Weights of a small transformer language model.
Architecture: learned positions, biases.
MLP neurons of a small language model. Each row is named by its layer, matrix (up: input weights; down: output weights) and neuron, and shows model dimensions 32-127. Each number is 50 + 12 x the weight over its row's rms, rounded and kept within 0 to 99.
After each neuron's rows, "fires after" lists the tokens most often just before its 100 highest values on Wikipedia text that the model never trained on.

L6.up868:57 82 48 48 43 77 34 37 49 56 59 41 56 34 63 44 45 74 50 33 30 50 69 54 51 58 57 66 45 68 28 37 53 41 42 51 44 54 53 40 66 45 44 45 50 42 36 45 50 59 48 61 50 61 59 55 51 26 68 65 42 55 48 49 35 61 34 39 64 57 37 52 45 55 43 48 51 66 34 55 63 49 34 48 39 74 35 36 63 53 37 59 60 52 33 51
L6.down868:43 41 64 39 63 24 69 63 47 56 32 51 48 48 38 47 40 51 56 71 61 57 63 56 48 57 38 32 69 43 74 28 55 34 60 54 67 33 58 43 39 50 20 69 49 59 62 52 67 49 65 49 49 30 38 46 46 60 63 50 65 40 72 68 57 51 45 51 36 52 43 43 50 49 52 44 64 49 41 63 53 49 47 24 55 52 78 55 51 42 46 50 41 49 35 48
fires after: " a", " An", "s", "y", "c"

L4.up242:32 52 31 49 59 43 66 46 67 22 48 53 39 45 47 17 39 47 27 20 55 69 57 55 49 54 41 41 42 68 48 54 61 43 43 28 60 76 50 51 61 57 68 56 45 73 36 38 38 58 62 46 48 64 40 45 53 28 34 44 42 38 28 47 71 57 40 46 60 59 64 48 33 45 56 51 46 33 42 45 54 37 51 46 43 67 69 35 47 50 53 51 54 60 56 62
L4.down242:50 63 62 52 55 39 47 43 55 61 50 55 62 30 51 44 39 61 45 60 36 78 38 75 90 56 56 48 53 32 43 34 41 49 57 22 53 60 33 60 55 43 35 28 52 66 37 52 50 50 53 53 45 54 44 59 48 34 48 47 57 49 28 39 47 09 52 47 45 54 46 59 61 57 68 44 64 53 41 61 52 32 55 62 60 46 70 55 66 63 43 68 49 34 46 59
fires after: "s", "us", " M", " for", " m", "c"

L8.up129:46 53 35 59 39 52 55 64 49 36 40 57 66 47 34 66 34 62 50 12 41 49 56 33 42 53 53 57 38 54 41 41 67 48 53 53 54 54 54 63 43 51 65 25 62 41 53 47 68 44 45 58 62 46 30 72 47 35 51 20 62 56 68 65 31 60 59 39 30 47 51 44 47 50 28 68 27 65 54 66 40 48 34 41 65 49 44 45 60 56 48 73 45 43 57 79
L8.down129:72 60 64 46 71 62 48 52 64 34 55 37 46 36 40 36 64 42 65 51 75 38 48 28 39 54 54 70 65 52 56 49 31 64 61 35 55 53 56 62 29 63 48 68 55 24 57 60 48 62 48 55 57 61 48 60 52 52 39 52 60 41 42 55 59 61 46 48 55 75 54 50 66 48 59 50 39 49 59 40 36 68 56 31 57 61 30 34 52 65 49 52 44 70 55 21
fires after: "th", " a", " the", "y", "c", " A"

L8.up457:43 69 54 57 64 26 31 55 34 38 42 61 68 38 40 49 43 46 50 41 47 38 31 47 44 50 37 47 60 16 52 29 32 57 56 48 54 51 50 40 30 49 65 42 45 52 59 52 69 47 62 50 39 43 61 53 55 70 54 67 80 41 46 66 67 57 65 49 42 58 65 58 19 62 55 49 55 17 43 23 32 66 52 51 70 53 33 34 71 44 51 66 49 49 72 51
L8.down457:55 69 56 49 47 40 47 52 21 52 32 53 47 50 54 44 72 45 44 38 47 45 66 52 50 41 44 56 42 66 47 38 51 37 31 53 33 37 45 61 34 60 54 70 45 55 56 57 36 37 45 57 60 43 39 46 50 41 41 64 47 43 57 35 43 57 30 58 34 64 31 46 62 45 69 58 31 55 38 73 57 42 52 43 42 57 63 44 63 40 42 31 49 16 39 56
fires after: " G", "-", " P", " st", " T"

L5.up705:30 51 28 61 60 80 28 37 47 57 56 47 43 47 42 52 57 48 70 58 56 51 46 70 60 36 61 50 55 60 65 28 40 73 74 43 53 37 38 50 40 38 63 34 35 52 48 58 50 45 50 60 64 48 32 34 34 46 61 49 66 45 51 32 66 62 37 53 58 66 36 22 67 65 52 76 46 54 58 47 43 42 48 37 60 43 37 42 25 41 47 56 42 60 60 57
L5.down705:63 64 65 53 39 38 48 42 53 45 50 48 51 58 43 63 59 45 72 42 47 64 41 39 64 34 61 42 30 26 36 22 40 69 24 56 38 49 35 48 48 53 42 53 52 56 83 36 49 44 75 53 50 39 52 55 64 48 40 38 43 60 46 39 53 37 57 65 39 59 53 68 66 50 41 37 48 28 47 41 51 68 39 54 60 25 63 47 41 46 56 45 81 59 39 57
fires after: " re", " f", " se", "e"

L8.up647:45 33 39 68 51 42 41 40 43 58 26 38 67 55 48 68 45 30 49 61 56 67 35 57 26 67 70 38 34 43 32 30 58 57 57 59 60 63 47 48 57 54 48 55 36 73 74 62 42 47 51 52 55 59 38 77 66 61 63 48 61 61 72 49 71 52 37 39 53 54 42 42 58 47 55 47 52 57 56 73 61 38 29 36 71 58 59 44 30 28 50 61 40 56 29 50
L8.down647:64 44 50 24 63 48 65 52 43 69 79 34 50 42 50 30 44 34 50 79 44 33 48 48 39 56 45 60 70 46 63 58 43 68 48 56 78 39 44 69 39 71 66 38 69 56 48 49 47 63 44 62 35 37 57 81 63 56 51 48 43 34 45 61 50 38 64 42 29 46 66 31 73 57 20 61 44 58 34 50 53 54 51 57 57 52 44 66 52 63 61 45 51 61 50 67
fires after: " be", "re", "les", " we", "w", "e"

L5.up274:45 78 39 27 80 37 53 39 27 80 56 34 67 58 60 56 57 31 52 56 43 54 51 45 32 54 51 69 67 56 64 37 23 42 33 27 66 41 56 48 43 54 70 55 62 50 51 49 58 25 58 48 48 38 32 44 41 56 39 49 54 54 58 36 45 54 41 58 41 47 44 66 38 49 43 42 49 38 54 66 51 64 68 28 44 49 61 51 37 58 55 36 44 38 24 65
L5.down274:63 60 75 56 35 48 29 46 64 51 49 35 41 68 38 51 56 48 42 68 56 44 62 65 30 31 51 61 54 67 33 43 45 75 46 63 34 64 60 68 64 54 56 33 57 43 44 41 73 51 46 24 46 60 55 32 62 54 64 39 39 58 31 52 45 58 76 57 43 49 58 21 63 66 39 57 44 57 43 42 28 44 50 41 51 40 36 65 53 36 43 68 52 43 14 53
fires after: " sp", "p", "o", "k", "ip", "at"

L5.up171:46 61 44 54 43 53 55 73 66 64 43 61 73 67 50 45 47 26 60 46 46 54 46 64 58 63 62 29 54 50 67 36 50 57 81 52 55 37 43 27 52 42 47 64 42 55 43 40 40 26 47 49 41 63 59 49 53 60 63 44 80 30 33 66 46 51 60 46 62 69 61 61 45 70 56 45 54 56 32 26 56 71 51 43 47 34 54 36 52 35 37 67 56 51 46 46
L5.down171:36 39 64 60 57 73 33 57 41 25 45 42 40 35 58 62 63 41 49 51 45 60 40 13 64 40 46 84 51 69 61 43 50 29 23 59 38 55 51 64 27 45 64 50 69 48 62 43 52 71 38 41 74 29 51 49 42 67 44 38 46 47 64 43 53 38 48 62 53 69 70 65 56 47 42 58 45 39 52 48 33 37 58 37 39 77 51 42 43 62 37 47 53 39 35 49
fires after: ":", " De", " |", "re", " P", "-"

L9.up503:54 52 53 40 43 70 30 61 52 32 38 30 73 58 53 33 46 57 61 41 45 70 40 52 43 54 26 49 70 49 51 69 56 25 22 46 65 60 45 47 55 38 55 82 39 51 39 54 49 43 49 39 59 56 52 41 40 10 62 35 42 60 40 33 51 61 40 54 59 70 28 46 40 48 25 41 49 50 27 49 66 36 56 31 62 53 54 51 57 57 36 52 64 61 35 61
L9.down503:50 69 38 34 68 22 63 70 73 68 57 62 69 47 53 73 25 47 72 60 55 61 74 47 53 58 31 48 62 49 63 43 37 59 54 42 56 46 47 57 56 23 56 47 45 35 72 50 60 43 48 73 49 33 58 62 46 45 31 66 28 45 46 51 51 44 43 51 45 49 49 29 42 70 71 53 26 78 52 56 35 41 52 48 58 48 72 42 44 55 57 44 42 48 39 62
fires after: " A", "s", "c", " Ma", " No", " Na"

L11.up113:39 55 34 45 43 48 52 55 81 45 48 62 50 42 39 68 39 50 73 27 46 44 64 58 30 60 46 31 51 60 52 47 57 58 55 54 66 54 50 45 44 52 50 43 62 23 47 63 60 49 47 35 44 58 30 42 47 45 65 28 50 55 70 64 35 46 32 51 42 51 29 68 43 68 62 40 33 46 58 45 64 43 74 42 62 48 36 58 72 25 57 68 37 16 38 59
L11.down113:39 63 63 58 70 48 44 51 48 42 65 55 78 24 49 64 41 55 62 37 42 54 42 47 45 40 44 51 74 57 76 47 34 54 43 41 48 47 61 65 65 55 46 35 61 50 44 77 76 49 68 32 35 27 65 39 67 52 35 39 60 45 51 43 52 43 67 43 42 54 57 34 36 60 38 53 49 39 53 29 55 44 26 45 53 40 73 58 50 51 42 53 57 68 63 49
fires after: " a", " the", " ", " The", " an", " no"

L5.up631:39 68 31 32 46 40 16 40 20 56 59 42 55 84 50 43 44 42 72 64 46 22 66 63 70 32 56 42 46 40 69 50 50 65 45 60 70 42 45 43 50 60 55 46 27 52 45 51 43 67 48 62 24 42 47 48 48 40 65 49 50 44 44 55 44 56 68 53 67 46 48 45 53 49 72 58 58 44 68 37 58 42 51 28 48 54 26 59 30 33 46 47 52 59 49 50
L5.down631:55 49 60 58 60 39 35 62 44 60 52 44 38 37 50 47 40 56 63 53 61 64 44 44 39 50 56 36 36 53 30 41 57 66 51 37 67 60 44 55 46 44 52 45 31 65 48 57 75 30 62 63 43 50 39 67 48 36 48 54 48 48 65 65 64 55 32 58 47 59 41 56 59 64 51 67 45 39 49 46 32 41 36 63 26 52 64 60 55 29 62 36 43 21 44 43
fires after: " se", " F", " re", " Se", " f"

L5.up442:53 41 42 52 66 47 43 56 56 54 39 68 51 40 52 63 39 38 57 59 54 33 53 46 49 77 61 56 46 22 61 36 40 60 35 58 45 63 73 50 51 47 19 51 61 59 55 44 59 41 62 61 30 31 49 52 55 54 41 47 41 62 56 45 36 47 54 49 70 56 31 42 64 69 38 40 34 61 47 78 69 31 28 52 46 40 22 30 12 39 51 53 60 44 35 44
L5.down442:42 36 42 54 46 53 65 64 37 32 56 59 49 39 49 57 67 40 51 69 45 56 68 42 38 55 34 32 39 60 48 67 61 61 59 70 38 42 32 63 37 58 38 41 55 43 39 62 61 51 34 55 79 60 43 45 35 66 54 47 68 44 51 54 57 39 70 39 55 41 51 39 46 46 30 61 36 50 46 32 37 66 43 43 58 33 36 47 49 70 34 45 45 53 53 48
fires after: " be", " he", " I", " War", "w", "hi"

L4.up875:45 32 27 40 66 59 60 42 54 86 35 43 43 63 56 58 65 56 42 43 54 64 52 44 72 50 51 60 32 33 75 52 57 39 56 29 65 44 55 44 50 46 61 50 76 71 50 32 66 54 56 53 60 43 54 49 61 41 48 50 55 41 55 43 40 49 36 64 49 58 64 59 40 67 50 53 63 47 59 70 41 50 63 36 47 55 63 50 35 73 53 28 58 43 39 64
L4.down875:46 67 60 59 50 42 63 37 62 46 39 31 66 61 46 54 43 35 54 64 42 42 46 71 31 52 16 52 27 60 38 12 50 49 47 46 55 54 45 60 62 44 29 32 42 55 56 63 28 46 61 42 52 45 40 52 31 58 66 42 48 34 45 58 58 46 45 59 46 52 56 59 76 53 55 47 34 45 61 50 20 47 43 47 57 41 59 48 43 34 50 55 50 63 47 58
fires after: " $", "p", " Sh", " sp", " ex", " −"

L5.up401:45 49 30 50 34 36 57 66 53 60 39 69 45 64 49 29 47 64 68 54 48 48 60 47 61 56 44 49 62 45 30 58 63 43 36 52 52 56 39 39 45 35 37 68 46 61 54 52 65 61 51 64 48 48 51 37 54 40 62 47 44 40 33 51 54 58 56 69 60 57 40 55 41 39 50 46 34 25 61 37 63 57 47 27 64 54 62 26 55 30 53 51 56 56 58 66
L5.down401:51 59 55 53 46 49 24 20 53 57 61 36 56 50 38 67 31 42 58 69 56 60 31 66 43 42 72 26 50 65 45 20 37 46 45 57 55 70 44 62 59 54 46 31 58 60 57 79 51 27 41 50 56 31 80 56 25 50 43 40 27 69 51 42 53 44 44 50 33 67 49 40 54 47 40 53 62 61 49 57 42 48 53 53 50 50 56 74 55 76 43 51 56 50 63 67
fires after: "s", " S", " imp", "c", " Con", "-"

L6.up668:36 47 58 46 35 57 35 84 29 45 36 51 40 69 62 39 34 60 60 47 60 35 66 43 62 66 48 44 73 64 49 27 45 41 43 59 43 58 53 49 77 43 63 57 35 51 27 45 63 58 55 36 59 45 28 43 54 43 63 45 39 63 32 51 41 48 36 50 45 58 50 39 43 66 65 34 58 64 40 37 73 74 40 65 48 66 27 49 75 32 58 49 54 52 31 40
L6.down668:75 49 40 29 44 59 47 57 67 63 53 48 62 54 61 36 51 74 74 52 63 41 51 52 41 55 45 49 81 34 58 47 36 48 40 44 39 51 25 38 56 26 40 34 66 76 58 44 51 54 34 44 58 46 32 55 31 53 30 61 53 13 56 54 76 51 29 54 73 55 46 53 46 39 49 54 32 51 66 52 51 48 48 54 55 33 54 51 73 35 27 62 39 62 64 40
fires after: " Ma", " a", " A", " ma", "M"